MLP neurons of a small language model. Each row is named by its layer, matrix (up: input weights; down: output weights) and neuron, and shows model dimensions 0-159. Each number is 500 + 50 x the weight over its row's rms, rounded and kept within 0 to 999. Numbers have three digits each.
After each neuron's rows, "fires after" lists the tokens most often just before its 100 highest values on Wikipedia text that the model never trained on; "fires on" lists the tokens most often at its 100 highest values on Wikipedia text that the model never trained on. A number after a token or word is its count.

L8.up287:569402388470457401482542506460530427510506436558487496510503500495540529526518465434480508470636532421453599467505351391496475497540525550428474428455506481493520531563403528417560522542503529434537482558513587563525549457459480442498483449538467528482508502454485561579437511447514437489469480417473549479531548539428478494524530467496611554472539459484481492495514566534505446587462482508531559424407489561494584544492480475502480517565620459527438421537576532519582530560466539
L8.down287:487513540492526519551501555540364493587497474485599657506441509548487480456533492437499472421468517490590523492494522528427492566558596509457503553530532527491484511517464444484570449422548617513535472470464434514587575450562513519484468529417364425466417489456478520476518449543526466537525516474578500466416443416452541471430568520479548461500453581451412479482570516493494526471530566547539489516513488525560502393510492545512531394426610448499562470565483455517529505475453443
fires after: ".\n\n" 29, "-" 23, " first" 5, "9" 4
fires on: "==" 32, " " 19, ":" 18, " place" 9, "7" 4

L9.up149:438499463503490514463420563518485467582386515504417530488497536542549473584600454471458496445484560531509540521499455497415511533442475610527445435538493461450508489553478542490465487532606603506552454478549546561456553493528477617488594486518459498456462566504561560421539521626494439572451456471507511468455411465480384547558522508515558404504560429590513486446473521481475447516522483501514428465523495537507507447468485430471541465451527557386458409379526498493515550414521503
L9.down149:574531470476555527484493415483499495496592527476460505495489529545430376535524530483487523418519547470526510469487426525525503541506418502487469507504507493475656463549400442457485557445482521541566591534456445446511534511562430577477397436462489489529483452454362431483550554397495528513554472559515527524534453480496589498453503481493507523408421478509524444434528589436498478520495575519527393480517503460547540450520513579475563616503461511420573512480584554628452519505539549
fires after: "–" 43, " " 16, " |" 10, " medal" 10
fires on: "0" 41, "1" 15, " –" 11, " Ad" 6, " Re" 4, " |" 4

L9.up122:433452552525529540510382539493560493498511523466528532512489441556557487527503479425588521466463578454495582470536435548489545437487551486426529534464492470494524474488489432536496551451561518486487401464426450564617513404420527529471480449517553483501446501444491512486515570488452467498498469509559516514495503586547408516427486530556570434361444511526460526453473411447512519532538505527455552537370561561623532497497564490471490545387579510533452436530509502443449407638487521
L9.down122:524491514472549490488508484525571430535455471408471558371538526533501537537409597517423516463460452438508554567490519574492556472549514457418589602522481486497500546499569549457471548549591518567553518539518476486423490446562497460511451567439523476463498512475444477506498492452484464480407504575504510447398480527605588597561493495573527454415460448496530571517550497479489484443507454457392513548512643446486539507500514544441550450535460488525416503398458441504605478534458438
fires after: "," 28, " R" 12, " V" 11, "R" 5, " r" 5
fires on: " as" 40, "r" 11, "ul" 7, "us" 6, "ena" 5, "is" 5

L8.up88:429519460518554488500429548466526477554400479540527588552485442569546482409497474407438522464503480463559497607468499495461550521464599576450451443401422526515482514462496442459522530507563569524526421530568502574439514485440568551505375485509516547486605512494532396563502544479458471525422523569490474480459545532489495439477498467527510463392606497420521550508417499546497456507428463499425565445462502468539543522480508508465557454508533505460608461492580496564505494451435639
L8.down88:454487504505440443487553444545522583580482542568488509479467534477504501516538467475465533487522406534445491521518510513502483463614426478574517535459523509514510476505551462510490526477552482515588481501616483456447309513493496464576450486534497628448544384651472533505396490582585423411483463512416493516572510546523552469416450519499488589492507471543572488549478482574470502473463486496420441507521469475456435501451596551487514457491480494539507390439428567453509551513524497
fires after: ".\n\n" 43, " " 20, "\n\n" 8, " |\n\n" 7
fires on: "==" 65, "′" 6, "7" 6, "3" 6

L9.up339:492494529553495529518404471568577629594496439532551549588499462519538480461572521494536494533534624502585474463496517602576500495552473470514548491484481435484424480400589483452500515476497517543515502506562408444472591488530498544526468527474429514490403498460518501471493560489527580604442470515517475485349477497505400466502497447487553505574568484475511477509453454518473517503544427585466513507530554409547466481428488556390532423435491446468512485468551425575441429461453577
L9.down339:467490458494548589430452575473451451458440514493475540532643493424462471489486545574476453506480500491483535510533502544438413455435517510448544517512536546488512524498432447501560527589552493401488556413445580466530605521453496567481501495410461473496533506571587423581479561558573478475560529529503625503548431448515439413493450501470547521529586459550378468596485528452553524490475462536475481492569557499492444565542494450527376403500558510472491517570506484428540508541496555
fires after: " " 46, " int" 10, "M" 4
fires on: "1" 51, "er" 10, "ers" 9

L9.up317:467410526552561469553467447452592515501543471625521477522481471515560467467498483434498455494477488458544491428592494602513491453487563442517457450551494532558458569437489435432553543633453514463586489426483552488510547482442426495460448526418435437506393470495493403536480525495491582517470463545529539472505558618479545527567542462523502427513494491426478478507432508458463511475492554549509502562601553491528536562474533578561509589468557557474571490397553572547563425419463519
L9.down317:521478446440440520391450510488547428605501509406567528427541589465439560582566606513550525466494514474514561527563414515521543465528505524442567504403513513478462427506520563506428457452442573595487520555468495524536511485526456526491441472455463431495454519529592393565467569513442456498536558474528526560401500438496566583486546474444568525536458584497513549495465570490523534490465446545512410493584410421528431447475478529540532470566507474559439492439458523525536520567415457
fires after: " " 23, " (" 11, " C" 8, " a" 7, " An" 5, "L" 4
fires on: "er" 16, "5" 12, "in" 11, "6" 7, "a" 6

L8.up419:459498547564554451514464536436481443503490550439561495548511533512547492467529532525512526446499469460515492666501476509471464567481494517543513504472503510489526481490517523480549537502444498405466501524512495510472534510488575520438500471468493469400428547485584482567523490517461461611491498459454570449493508564627555608436490518426606451462448531458446515562510508484467442530476446464465576350507513460418511500458549617465455524461669515439483575524486398605526414563495542
L8.down419:534515527510424522485488525443540466490537540490409430557520536454423417514435547423544555486516359509508529529547548580476550577535537481503385527467554509493497476519498390512617504445549429436466458451458553555474535570499545475549457566568523500458515408495468499502461456485547530436532481459416487556470546649531543465507488525422376454533493565547480422450501506511485537570465516438401471521441476450500470503556583484508574573601430458549535442479482535508442532525464521
fires after: " l" 18, " sp" 11, " d" 8, " w" 7, " f" 7
fires on: "a" 26, "an" 21, "all" 6, "p" 6

L8.up649:477405551502547489523487538493512547540465467515498428573515449454515526402504566402563496593571647517452485513474469542466485548523442509448410535427405477463506440512473510523517439525517499454487501447464489484528521477581528461460492583475524505492445476451462536479606549468470419557499474530545497537477528517518413491559457468576487590565515443617539463396475416447437524480543410470607417542570576537529564554503503481526537469505489535463445495509555584534593402430512554
L8.down649:477422510529541514512461472527509508561477465401397511572411521456568681419413512494543484520529491469499460567446509557467465543579497386491438550554460473480575582479564438581541462422422573491477497502533514515554379551525504464497404567509504597556397528608490583479470520416493466511520555524496482437510507494493503497520496487415425508558451467527527518415513572530474459505491447505502533484478492494602551458471460518537573500459449503538463461422530551493502514571544546
fires after: " (" 31, "," 17, ";" 5, "born" 5
fires on: "born" 27, " on" 11, " born" 9, " also" 7, "ly" 6, " –" 6